config.toml
num_hidden_layers = 12
hidden_size = 192
num_attention_heads = 3
num_key_value_heads = 3
head_dim = 64
intermediate_size = 768
vocab_size = 2886
hidden_act = "tanh_gelu"
norm = "layernorm"
norm_place = "pre"
norm_eps = 1e-05
positions = "rope"
rope_theta = 1190.0
rope_fraction = 1.0
qk_norm = false
attn_scale = 0.125
bias = "all"
tie_word_embeddings = true
parallel_block = false
init = "normal"
init_std_qkv = 0.0361
init_std_o = 0.00737
init_std_up = 0.0361
init_std_down = 0.00737
optimizer = "muon"
learning_rate = 0.00139
lr_mult_o = 3.0
beta1 = 0.95
lr_head = 0.00634
max_grad_norm = 0.5
warmup_steps = 200
schedule = "wsd"
decay_fraction = 0.69
decay_shape = "linear"
final_lr_fraction = 0.0
batch_tokens = [16384, 32768, 49152]
max_seq_len = 256
doc_mask = true
train_tokens = 234900000
max_steps = 7774
dataset = "wikipedia_en"
MLP neurons of a small language model. Each row is named by its layer, matrix (up: input weights) and neuron, and shows model dimensions 16-111. Each number is 128 + 32 x the weight over its row's rms, rounded and kept within 0 to 255. Numbers have three digits each.
After each neuron's rows, "fires on" lists the tokens most often at its 100 highest values on Wikipedia text that the model never trained on.

L2.up336:123117112061100148113168147134148130151151167208136156135135122095179119161145118119080124108145105126060107089118035110131113085153164111122142130133156138083054015147191087100121107128148137108142086134146156156167129123164138098102106135085142142111139197107138170145086156132172076116
fires on: "s", "ors", "ampions", "ies"

L4.up603:129112159082120121170199122117174099113175164194136151168103134148108119079103171140080094176137159144158105113104087178105092160131113102181116186144149091111162152140178137157046105122163146091139122070101207118124155130065150038143135121158165131072114181155103152139125156127180117124
fires on: "on", "ap", "or", "ax", "att", ":"

L3.up50:187083122083122148129144076140106158057130155125135130020092133128100143129148115119152157194043151130124183141129078139117133099173155151116148093130174110152064045165138171148096116139131143108121114083117105091146124149164131091099127099120097130145157087139152169163171175166116169071
fires on: "ur", "ver", "an", "el", " (", "ches"

L2.up233:093142193115092160131111121102204125094079114088148131182100057144091110113171116121162168160129158115115115141171122163113104118145149203139140168113132125196124166110115107129138173050120131123117153126117103131163136116112104110150061141120131166107116112079156135142208113137087094068
fires on: " m", " of", " /", "h", "s"

L2.up339:169102085187136042119115085122137168150107106135136093106103123164178118073101125132116162113076121116174086146160197215125147171142127119138140136165140156172198154174143113137144120100084099102157143153114131133120107126177140140136093132055120122159154054216149148153133107177098083143
fires on: "ame", "at", "ts", "n", "ork", "ce"

L4.up320:087077148088115138095108115073063129119166152071110127166068082155184138087150093099134147143144093151079153182116097143134151122131124175123134165116178145171118172087169171176102147097130115123128110128182136157127164096185113118117113103085114117139128067074141139123161149135105096099
fires on: "ed", " in", " Cent", " as", " of", "qu"

L2.up376:119160181111125174065142106121136124122127088139127127152142131098137103166132162164101083164138158149136125114077130160102151110105086144184123178144141100115134103104133089115203082137138181136128060196177111123138129108124100074128205163140079156155116117071103107111093086043138108150
fires on: "p", "at", "s", " mat", "ough", "z"

L4.up591:164185150153160106144092073135091200122172144099084169154095111149144126132122184145125155125076130107128099145097173119164134130145133145112136093157155168142123135166151121081122111156137143089117113158113141136156118145159081138111107096116101149078118107179128129076122078153111087103
fires on: "ed", "ered", " could"

L8.up71:149137114139086108100141114107134098119079134124054061060138153161160123104118096111106179161181126152121151094113093121156140115180102145110064086166163172144131099119146191168174122126153110132145115107151119112174153149112081149119123119063149162127156108150132100139111134160134180094
fires on: " he", " He", ","

L2.up676:168118106152093123136153100091077133127145072104133141181114168095077119137151107176131130117146093163153078091113120144187089068120140110111166156155212154131130128146169059149108136143168128131179133161090157115187112122174141138124119131129119129153059068149124127191151129115122115153
fires on: " |", " over", " in", "ing", "On", "ed"

L2.up25:181103134086100077064165121134093194146139099138079133154101137133129160096184132197122167141146121180085079111144101150131131127163167084120113091158096118121129120085134061099089175126117103147185067148144164152124103167153100116090169135142125080184103077151094086161149169137070089211
fires on: "ing", "ed", "inning", "over", "ire"

L3.up96:135132136118070170120096112141096139126110105127138135184184163144128126096123195171105133150154152081126162115082101068154125144125136143124120164099113135170130115163074139107153125118072123163135129085081148149133054141165083138130136066148115107158104184118116133126121124139112121078
fires on: "m", "pl", "ro", "st", "f"

L2.up147:114071133089147121138156138125124103166104166053133105112172105086067162137067103206104149121155141154146124109165091200139140122159101167151118163100164166167122141107179154120107101157165156157113126045134116120093152089098128105115108129130151088195108105060171111096115115171121156148
fires on: "-", " |", ".", "an", ":", "um"

L2.up335:183186104086110106203143072131088170092099097124099187137136119146088132123129154085172116155115073099111128120144130146135101094150151165086151151080158115146131131071180134107120113120095115153194155132095170171135126126173149136136078077090131093073141129157099092140151144156117114123
fires on: "ing", "ed", "m", "ted", "av", "es"

L4.up746:153154142104103097171098093060017174105160175167139121184096153097097140101110126136154162114125149146138131154155091134141148154083173088115152067137166119139132161109080164146113079194116164076128131105144104128110107085161141104154094100105189115091160136101076158137102155140187115129
fires on: "ell", "ut", " Royal", "o", "ro"

L2.up380:148116157135084098084135102153160094088118097105104096135125095120158149158178126087154189156079130130108116113090090137197167136154126091095142168143144099137124094123115115061151139109052115108085117148135109107130158067119111160074096082146155159162169108116159131145142060121112155164
fires on: "an", "e", "h", "on", "ed", "ear"

L3.up605:141124158148113115164036178198134153109169121090138156153170119135090116154108114181156160153108141139122121120121094152126125116111132102143141170146131112161134146138084173116122137132124175150118119162151082156087150149139127166126141149144117097093124098084100169126091169103087131133
fires on: "ed", "en", "op", " to"

L8.up747:096091151102106113140131150113074152139145141059132168150131053155124086140138075129111152139107117081112092101121082137152111193118127127147108139196125157132092149104073149181134075155116193103175126152115154102115120101158128129134074125165157151105119148120129190108142101175131158093
fires on: " of", " lead", "ad", "ak", "–"

L4.up263:126092158130145142155132096129124077069146105128168124117145121135109097120160094180139157168105087135157146127184125197170104114197167097115122108192146134072113125146153147152114135110146123099118120075094101105144088107132129126112073114123114084100167089123083160151109141129096154155
fires on: "l", "um", "ter", "el", "ur", "ers"

L4.up287:126104107173181153178141082094087132125131160180159139171121155168119102077104104109075116107151127169099082176129113175202186119115149143150138173114074125209140105147086123169072208127110101090141122148169056144107102132127169117173112138107158136094139162125096151166088129109104142092
fires on: "o", "et", "ro", "ert", "ele", "estival"

L2.up13:106092097131094126128122139179195074136094161073155111075172145134135113178173114112080109178185148116129144100101032123161136122149139161130133190131126085135059109131184060102160098155115141089159070140066170159164154096177106155090121102145161100129149161138170142172088130153164085132
fires on: " species", "s", "ters", " name", "ors", "ers"

L4.up412:117155158109110106132082093162160102128091101143058165151121119164109109102072135159093147135122099179183094113099096134188212124154182126143103154135121105142158127128073100116144113145107174073126123134157075127149109124177080151108114111136192135108183199150115095133114121075115156138
fires on: "e", "ed", "a", "'s", "y"

L8.up669:151103147094115123089147155117105201065134138203120085065148077126137170084139158122076139122166141108168087117191211136145138151048113160079197126159142145116126109093130133153110186123178114103133045130143130128110147110177144140157125155113175134124134144173109128101107174165125103141
fires on: " d", "act", "ys", " not"

L6.up487:147141125170149123097146080078154112141123145077149195158142112119131171143118138097186189127088082142151079119124094182105154130117140137139122128144126130119127093146075148097122173160067128153117114163166133121085086133102019175099167178092160125102112140059146195124079159116131113128
fires on: ".", ":", " of", " November", " December", " July"

L6.up246:086169105086192125065162140150140109091149114130160145121103147137158111103156154125180105076115076078074161078148075109115220126127102153127137121157135161114106136125122174151121118091111116097119152062186178141137073135175137164129162144110114141112130168145146214191147107176121163160
fires on: "ad", "b", "d", " an", "t", "\n"

L3.up276:128071117101191115114134113104154103109070130124112141103167165208110168098130136101148082127115102116127128140130109186143173148146132075180144099139189123129164097110144131155084098104173181118128119141158110186084083101105083128141086101118177134159176172128094132177118126111137154141
fires on: " \"", " |", " A", " Al", " D", " Har"

L8.up572:163137174153141110142142117168136124109100152198103197136085108158102101164111131119102131053164126131168107144129082133116180137136124140146173162145162170111129121121105201071116126139169125136140179171100170110149143080117119128030196104136167111105145135153138165118180117109106133125
fires on: ",", "u", "o", " po", "ri"

L4.up21:118100136090101141153136120148133154115153099150147121112160119171135054045170147062079131133153106086113123144146102109184071114201137138082155136135138093154178125169096194084199122142100159124156104114151077134058132206131150066094153145180175135103124148179156151129142115123129157109
fires on: " all", "on", " All", "ly", "al"

L2.up536:145127155116113109088107078127097163165131133124136134159148207111135136138120150113165148146108083145142163170095145120169116132205046124125139147118053211133130066118127162186113159099084086185136114122155183164109160113137101112107191074145111083148134180138146148116146052159140100131
fires on: "f", "ast", "and", " end", "st", "F"

L3.up13:139120113132108180124167111142132105123141104140061109145112139131100085073140126122092117109133146135128119108142146202123133114120144137132184118125195126150162077171206130106167120160131178178184162151029086156143181148110140173120110106101149116133097153173109135154148102148098189099
fires on: " |", ")", ":"

L2.up273:110135134208126150095143143145098145139133117133126092135087137160108088107098204178130120106107115090117179118129103168163175073139096116164106071163136176099064137113165065091160169115091140046135114130104156124141129052177180121140145163097102103131168079121180155124144122110125113113
fires on: "er", "ch", "'s", "all", "les", "ers"

L3.up745:168128122133135101138136121129122182084103124159132105078117103190104130124089130081098118123113111121111118161141164133087126141127060141128135154139123113136112124139069167096184093107155082167141170152112150140157119120089099136100058132173146145153088154146079095141149165081066110152
fires on: "b", "on", "ra", "m", "'"

L2.up496:133114133104135137123148110073120134147144161158151105143140155134128110105157173130133135135173161178121111125076096101134160183166143097143169109156134113104130126144134187186091138123117185103148135167159133135114118140128205121114101187049061031096073115180105118140123135112098082124
fires on: "y", "ey", "ry", "s"

L2.up269:154162157145167164163134118119153109165096140169139167071159181125106112077116147139107130121073147111153134132135139102140131117135134149116154167113086089144187150152135087116129104105158123090143115075149083201093147098116155158179131110136081092082114198180199114098113122114119125108
fires on: " of", ":", "th", "umb", "ine"

L6.up176:127146155130141137110129121088118138155147126174154152136147088164119062070142115130071099121107100086163099151119071131096174153173172110118158115134111114146120135134120165099139134131115163125124170107149094101144056120160113104129126117097132143131134088126092148112177075148154166165
fires on: "e", "y", "ie", " Will", " it", " album"

L8.up307:094153146106083146130184162102169086070110131186171136129060114098090141119144106176144153101111108162130156132076124188158087155127115158107141129128105144210112155089140168088086111131140162154113070137111198146102123128154084078134115145133159116121105095127134093136072105121136138147
fires on: " to", " f", " p", "p", " P", " k"

L3.up654:167088106162125083103162176102132155114113048112166117164067113103101122125172137130106096112128062169137130136076085141092141106122181064171126125148112106138106096083094128087165123164091192161143104154133142128169121136119115084148148130144129110083162183112106111170164153192112100116
fires on: "m", " of", " from", "p", "in", "on"

L2.up52:162128211150180117138182114097105080115167115130112090128192123130154151137158103123130123102064098187143080080088189082137182128119151092139151141155087061150144106096111157199111144160114140131114142166135105164153117120125148096151106163139106168123094092087104095093137080172095146126
fires on: ".", "y", "ay", "sh", "ris", "al"

L6.up492:104090178110082131146115140160154097140147159159112152190133168126118118123112116089123155135166078112162161119161146160038119135077161133082217144115113122103126091174183142075121136137124196084119142154132131192085129083086151152132139136113146142086186115133091174127130104118127093165
fires on: ".", " the", "d", "\n", " of"

L3.up519:169074111109136140126156106155137101084141138158129048146136131082087152093174111132138150140126173123122181131128120100115066161217168138181113126125093103126125138157140110114106113114190110163171092087096146154138163146168149109078137163119148099127065089177152096095134124117151181133
fires on: "b", "e", "ib", "n"

L8.up433:106090128191116112104130114120138169120109177181069111103097122117110055121106147106168114146141104162143099117127148114209174053152141124131141159124149137151189174195133147125102110158107128073177098146131075104133109112169181107126183094089155067127178131106156145115135148096163125122
fires on: "ed", "est", "ated", " l", " L", "e"

L8.up310:178102117107120147172148121118146038133142140129106155138113169105091086150139107144111131169080119129089090158115185075114174084100125175158099107127121166081131118145128145174116075199136112120087187110149153171113129101138124122168131114117114157088167175114158104139132116083102101085
fires on: " or", " and", "or", " 5", " 6"

L3.up708:077110118110146169149195111128042190148128116136117151094171149120133108138143137109174137136123144098040102092194138145120145065113177146138131173186216134092168138135087118179112098109133094134143113160123109099146068120141135131098062161095176090146163088075104098128117105119164097157
fires on: "her", "ed", "ard", "led", "anding", "anded"

L3.up662:145128138023146179212128140152111163145146131090086063152144149129127079098148083144145160189159124073179107130116170088122114134121098064108132138163087167143125144144124119131105184157187119107158128162136197188075186117084056123140121170138116131107159166078132108159107153171118120123
fires on: " under", "er", " following", " to", "ing"

L8.up256:087137175157146153143126125100178128196150165111165199143153095151116083094157086181101077105127109103146139120114133127110174138164131105063161148155120087157145179112179083097123072114146125181098108098073134189129132101147145124109109149130163084155069090189154129137144103149174048093
fires on: " an", " |", " it", "ri", ":", "i"

L6.up69:149141105107130179167156121091116136140186115106110151125064146165128161100134119113047061142187136128069070110108137108099098134150112146063087136135148122096104144136193129107105093130119168129130122166140112120132089176103155095183132129142102135066079140121117125097157123117073128124
fires on: "er", "ab", "us", "n", " her", "al"

L2.up443:086078112113155087167137131096137106168100191174131096102132125141105139130156132097158163071161125199129157085158113162095135125181142102108050140120114147129112100120133096149114092159131149133070156160113158184181109112109151114152104103111102133111138137108152138115164124115140117187
fires on: "-", "."

L2.up83:136075090149135165171109155117135184166088182124123080124154104130149139137108195126118136204165127122150166081134094142191133111136146166135176178086107148202116088141175165095183126154091105138113122128073147157139176097080091129108153130169188107153146140117158076105155089145152154134
fires on: "ic", "ed", "n", "ite", "s", "ent"

L4.up321:123133154085128118100164164095132163120088180127050124128187116108159165100099149131200134075160145175083136105095144182093120128151116162142060091143102053192166125168121154081183131147187111126073123139103137143104090105131079136160097137151148131119110106136109170155170081149140183132
fires on: "c", " dis", " f", "f", "l", "anc"

L8.up541:108169160081194177103127098140182094104091065118116094109199080143130169064163138158112150170156112095153102152147126122102110092160143104070121147137124116114088169053066169064137171159112144119168166089126082166151119086112112109096135092096064135112089106145138072130157122095092127098
fires on: " m", "h", "c", "ah", "ar", "ok"

L3.up599:129138122118094077147156100113095135126121144136141074131130134117122093145138137186158125136114133145176119103152188111143131092143093085099107142168127097139097087166170136170131167197211114126199147187158088112147123128142162108100044171091165144120124148091080133175082120121055111162
fires on: "ic", "s", "z", "ts", "ail"

L8.up470:164166143087095151168154109093105092183142109107185102183132126132107140172150191142105131149159129131122190153150097119134099115086116136040128204097108114114082154094066108107111115136079097080098096085132143111110112108114162137159188133163095138111121132132147125106094114139061130138
fires on: ":", " has", " is", " resp"

L3.up358:132118111130159168103108116099083074104144132174127125093092090139160098088097116154160094092109115107096119147129100200173152124103096071153120195128141120165147117172189108152141056151181159096138151121062129215107182096165139119178072078096150079115179174175124132149120128075102141100
fires on: " |", ":", " England"

L4.up517:125153106148072144128180118102109129102141108113142182113139113127090140145110121133075138147151128141118112072141103133131108114137187107147116164134157091107131099138211138117124099164177125080145130098114129148131150163137150144157148149141133142072132119132116106149174186104124151113
fires on: " |", ":"

L4.up26:082155101128145158177194110087063151115157113138182118125146094166113075096162075137198205151110129196135063107154161151126117128150139116097098129118140116137145167136115144119108176132106110094123137131190151174119156121127115104145152170195132151139107125179128111079118103124098118159
fires on: " of", "ing", " for", "ic", "s"

L2.up665:124197139163158092176084086126113131124079169163099160118068123109079108070136085113137137127117131156084081120178139112140075124129169122142140143146149110165100115195119142053132110102130156129106091158139128058104127184110124199107158172130117082154147120124144131178142105167138129068
fires on: " of", "f", " sign", "ul", "od", " ind"

L2.up131:138082089123106129131066095089123119169209175068089118122126149110134108095141148087139116111099118074121124135121076123132131132153152128127147086079154126138147106133131100128150126129152193138156143128112102117068200109157110138106077067132135100056134077159119155118100118122097169153
fires on: "e", "a", "able", " of", "ed"

L4.up706:180096151085070097094104139116112094153171114146123143106098144177102098114107159149102140127078141121144111175114165097083103096159162134084168162140161139162115143083141155056153107114158144099145097102086102130116131191138076113100143106087162125143130120136086175114159098069134110193
fires on: "b", " it", " album", "9", "0", "art"

L6.up195:121146119157104194126138131112134136169159201163102147140146086174131090099115127115105118095130115090117114122193147175136154095174155129142170143098123111141089168145119095136157155095106084117123095047153109104131097103146112060112129108100107042117087134135112105131189054158135113142
fires on: " an", "us", "um", "urn", "t", " it"

L3.up301:082147119131124162094100139112133176083174147106115134137189145129110073124141101133165097127080088066177122111034116134115153147061131163180117127152150142124153095185086144117101141142162112122160121141089110096171152133151148129092138118118104113159148073060143148101191102078072133130
fires on: " imp", " of", "é", "a", "e"

L2.up668:102135113134130148063092071157086113112159161105132126159154113118169138088147135103120107106163064091190152049122149082119156124149132124108178116168113133113097140042141114099206185148086116168128173125146115136117069122133173138105056114133119104134167113126186096117144070148125135189
fires on: "ed", "en", " de", "'", "h", " be"

L8.up73:151182094114148146137075050143112115128178112082149154152084071129131153141074134116110198142187170163148164111130153142140150166088115115140126117102118108059113175095138099180123077091123162114158141148158119110127105053167138208143149109146143102152122099130105109088069066157150104110
fires on: "w", " W", " He", "e", " well", " us"

L2.up600:200140159159117120140093128096151110156105136155136222148095112086125135179146148085061148152109095107192135099100094133139132119173116097120106140131210141132127112097119126170106140116068142199149086165098116130142142110175145101116155089170144150087172096097124177128097126142128108136
fires on: " time", "ed", "a", "i", " Time", "is"

L8.up497:198104059158115117106114128123100123107139183138130125181133119128130080111135130163112103125136136166085138123100135141063117086106118127177118200145129159102118073129096161092097144170164101139105162129152185145079131140126111142179120132110208195131142125121149172128132129095130095165
fires on: " and", ",", " L"

L3.up383:178158188107148158155113153111157140127117140152176078122145118086159157097167164115134127156139160077141112141109126110092089208166128096177135107111099144154147106123158140098171140090155081123113142139127137137115128148089090039091088121125141112168180133170161100141095122076172113113
fires on: "\n", "res", "ur", "ail", "ar", "ass"

L3.up136:139153113105125130160165195171153151210165174157107116178077154151123162089125131128132124114139123159087109073160154144134123079117130171171137073114133129162111142124136202121147142105125192129177082099130136136095081132146145110102140098109126130059121118128135109129143099124176132171
fires on: "ing", "he", "y", " of", "og", "ally"

L4.up344:119102085196142104099172111082149110127117170129099123114176176074142081135123118159095133138097117200128150105102129145192098163196044099136135137097112070158133140152130131136135101114130165099111117106121145113114137134098119074144119123080124086086144153131087130129116108143125148181
fires on: " the", "l", "us", " September", " |"

L2.up454:149118109120115063158118166142107167159152135161090120172179145129148112131128121114138078082148047112101082127137139092105197132123142113094158089169146142184117089170182099111104134151179195153086151172118086163158111149111136117085063148156103144161086161119118186134144109140121126153
fires on: "s", "t", "ic", "d", "ind", "ick"

L2.up724:106215164095104191110108108139049106122173102084072136152096114148146117097131130148088121084103124026126169117100127135216140106132108128165142098154103134086095095119176062087080156116119129175120136107197135154082170131111086133126152157122132105100177105097105127144167147194193173109
fires on: "er", "el", "es", "ing", "e"

L3.up722:118163081147136184102111128166113151117128152124170097151119073104174051171140138108122152214153154166110157153180162155115135080129100117134182142147105105135068117135142101088125158154164094137067148120145159105064187151132127084151109083108138112143179065127191108183132134113059138120
fires on: "and", "-", "n", "a", "ow", "w"

L4.up414:116090150153099154127134124123191135114078136142099082119088193105118126107141095127106141179168172185146114124126108150152077178160120110125137146144102126174071126109126179207112117078125148097150109129126215161128155160095119126129123075136123160128129124127134088091120164116136103086
fires on: ",", " 25", " and"

L4.up182:131119133133155158110117056153108120135185126150125135060154164082162165104161153160143138080138143076147098186155075114158157102159154111123117117100182136156170127149201099175148119138116124134106132119111097169101108102207106148048079108089138143132154067161126141180141148117104174094
fires on: " |", "red", "ov", "he"

L4.up413:162087145089148116149141109138118115150146119126120119111155114135123055159137158077094126176128096088150172179136147167142157146142138130091167122141124097122103072121126149187125154153110147128140167131097122130087152107114080070125072153143073106178159183098134127151151118115138121074
fires on: "or", "ief", "a", "ary", "y"

L2.up458:166091084128131118133106144134111157109143113110158143115137171158090128162073096139195083130124096098134105143119100131103133114124169120127045110112085109138127110155132109137113085110125143063108131095116062184217135078186055156119081206153116089118154075159197148130002099133135133177
fires on: "j", "g", "k", "kn", "ich"

L2.up604:126062118131143139150162138098170123130153184147110107111187085169130089085094136155074145071141186157133095107102157122088183130171190117156118125152139126106131195124181160177159151142100149135153167111112099144133112108175126144125137117133182080112108126136060108188122145123136086152
fires on: "ry", " he", "is", "ey", "by"

L3.up392:098072101182137183159110109141109121119132217112117048151127180140190108123150073180107157171135165093083124080125131127189141142167161153141111138123147112126101113048118206104150143188144170151127075108141128186182167090190082119157108087134090165124087107129141130139166101111104136138
fires on: "s", "ed", "le", "e", "ay", "ly"

L2.up189:102155118157140135182122133132078113122119128098079113090134135146092137125156178186128090170065146085130100087109162198168166131117096164087148145112153106124068095122132153151136128094060145070170118175147149136115173116173131196128139149058116071100176109165180137126127161104043124157
fires on: "er", "man", "ers", "itor", "all"

L4.up678:090160129118115174109172153151088140106107128126144117086115061112089120147107167163121121140079058158112134159187193178197147159131132072097140103165088148134127142140144167161109155134211152109174167119113172218119133102141141089113158116089159091131078085121073085090113061145151087168
fires on: "ur", " No", "um", "ven", "ash", "as"

L2.up203:084105123110135108152105111193140130148108151116065120075096143137089182148081120089163139177188099065145101109149113159090122153141165139111165144142194125136135081167121144097099118156128071095120114116116088157124178131084118171081104078119090123151109135192124179137161120101147083159
fires on: "et", "ual", "ist", " South"

L3.up530:140137132134123074130063128085158175182141156153099087087146157135103098150140146121073089216191142155086131161149142232134155111098111137099073145154146104141148127149121152188105128101098192138157144177160101186123103205117149127091122090063109144147112148121143104130151145113133102092
fires on: " film", "az", "ult", "ight", "cast", "os"

L2.up405:100161124151132176131140127120137102145117108095074122120115164097134169124134159062127149094069124180143150027126160074159149139138194108148164109144133135104020104151085126111125214127086167164138131113127158079098139133193161104075132136119107134138122041098098136085190121137120129137
fires on: ".", "th", "ent", "ly", "y"

L2.up334:129156114118119149169163112188155107144143094134149158129149145144133150068079114096030105118166105138150124169143129122139118144163148125100135100160170100077104147091093166154123115131156164095133142148206141108084126112109157121116155091102185106034089076107098149118155190103110125145
fires on: "od", "as", "nd", "er", " t", "al"

L6.up403:096185149132148134157152079124124194092144117094165132113186137118138117142165150115168198150129111136062176132158086100045132166176090127133153098164173154193177110149143127121108071104078131105120168095155138126132053159167128079091139152138126109140095146185068115137176110156145134088
fires on: "ad", "ul", "l"

L4.up531:138120172146118107127158104140124147163191128131124084162056086111088144118090130180176169114069189091160121176141138158158117139134126126142088129161111121192092131111159145112158122095109152147087121096160065210098131121173146104191143076090166114109154145078073140151118113101083147123
fires on: "\n", "p", "k", ":", "ents"

L2.up53:108093179120145105088090128115110140073081169148153102159102104129118097131163062082117134149090159168079146084142121137079121115119092127133152110183114125141072138103107096141097084170145185144094162152100149120086141131106111074163114114081119096107160125026157089084156179129169110160
fires on: "-", " of", " for"

L3.up475:121142128125176153163136135090142122120157113059154129099139123157123157045126102175185178152134085203160120104123121175138111154130114116100116173157098115162157088179058040165123149098161091143074106117094124137119142098222087073142132139113104153139122156117071133153126115155134102174
fires on: "s", "c", "ision", "ic", "ative"

L8.up92:137127119140118147100128115113094153094107144087096122184128125123105073130140152102120136119092126136158103121099122165083119208113105102133144099124134137126094106134086162137076114145114167163111111126171098097122117148121132108107136160105155187103135166084111191164175057064145182115
fires on: " of", ":", " |"

L8.up139:139142187144142120142098138120163173076133110209115217174166174060162104135154144132120143087156151179100128145156104185094087115095111102081149143207129095089101136130157159134172088146144175134140105175158089120134124109087117102071193107173150124129136141178152106123146095088112104194
fires on: "u", "o", " do", " Gu", " Lu", " gu"

L2.up327:150158136167118126105108106156085116106171193082093166151181147113080096186165155124163110113058105041167146143083096169136081145141143097145108162120173123143171080115179104110111150168111189175174127159145142146097167110188134181110097132114120132072123164140121115076078142141139157115
fires on: "–", "ed", "-"

L4.up574:128079162182148113138149143103098106157145125179158122125106123170128127160121142131072148136149108200135147108100113102095145126102178077143115095156124171112134100183165118061113071214148087177174149216101171145126100100092072169150122128116166115134109107132100183158139157061157185138
fires on: ",", ":", " of", ".", " in", " July"

L3.up646:146175160131091114127121081119165115145159069137167056141109105116146097129141164150108137165091162157160142150095151113122157086066178042157176138169137129148142116141145107085155128142122076119130170202146151141169137128170137128077098100113098109152176082163150148158106059084169095138
fires on: " sc", "ank", "at", "st", "p", "omet"

L6.up438:120157153138072064177126179090112120145108080118218081082108121084125058100209104130102135088163128136132135089203096161135151154103100115159172117162106085109089139133154103166107078110139159122096152165087109107129171128154174114127167117128154114110101107102136114091149141200123091110
fires on: "-", ",", "|", "ial", "ulation"

L2.up148:138127113089086052182189068167082223133115112102174130099083146125141139129156099154157181163101152137105104141153162132097080139176168150154130101145100096161125065086141093156111143079148172138122124169193173132111101123152129131096124159081174117135156071125108092115117080117128158109
fires on: "ed", "ary", " appointed", "ired", "oted", "led"

L6.up741:153094128131096141159141115101124149185122177092069061167141121134131119077130124130113168161182106143194099212111095140113117134108132146130132108175149123141169093179150108155129078189157103086071149109097128179129129124101132091149110167135106117140098170142155104072053092147162123123
fires on: "ar", "s", "ic", "ive", "st", "ones"

L3.up155:087151099128107148113140104142076103106147099174172098113156158173145089072126162162146143193156093164111164088196110105138196112114176089109102065111085161162152099182126101129137129119223142174176151117109133129127064089141110121169084129071112138165126128150094133126119104127106160164
fires on: "g", "ic", "um", "ur", "ing", "ially"

L3.up152:134160107172123123200170124144109128156141073118147091131142146122151113115157067125169116068164129163119152107123102152118161140107099073071083095128116118129120121156128092122151172072144125039141112180111099153189081095128148075120081152075092167176102126158111146151124136103106073151
fires on: "s", "ic", "uman", "1", "iet", "o"

L4.up430:161153194157076083157134112169128058128188187140064105092137101166122133133154103124076138198121102147110182135125104087107153175165123140124145171181130165117114156069081067105116155090102077190134159091132145087142072169101158096087119163177103137157222064134120113133173079128101185137
fires on: "i", "a", "h", "'", "il", "l"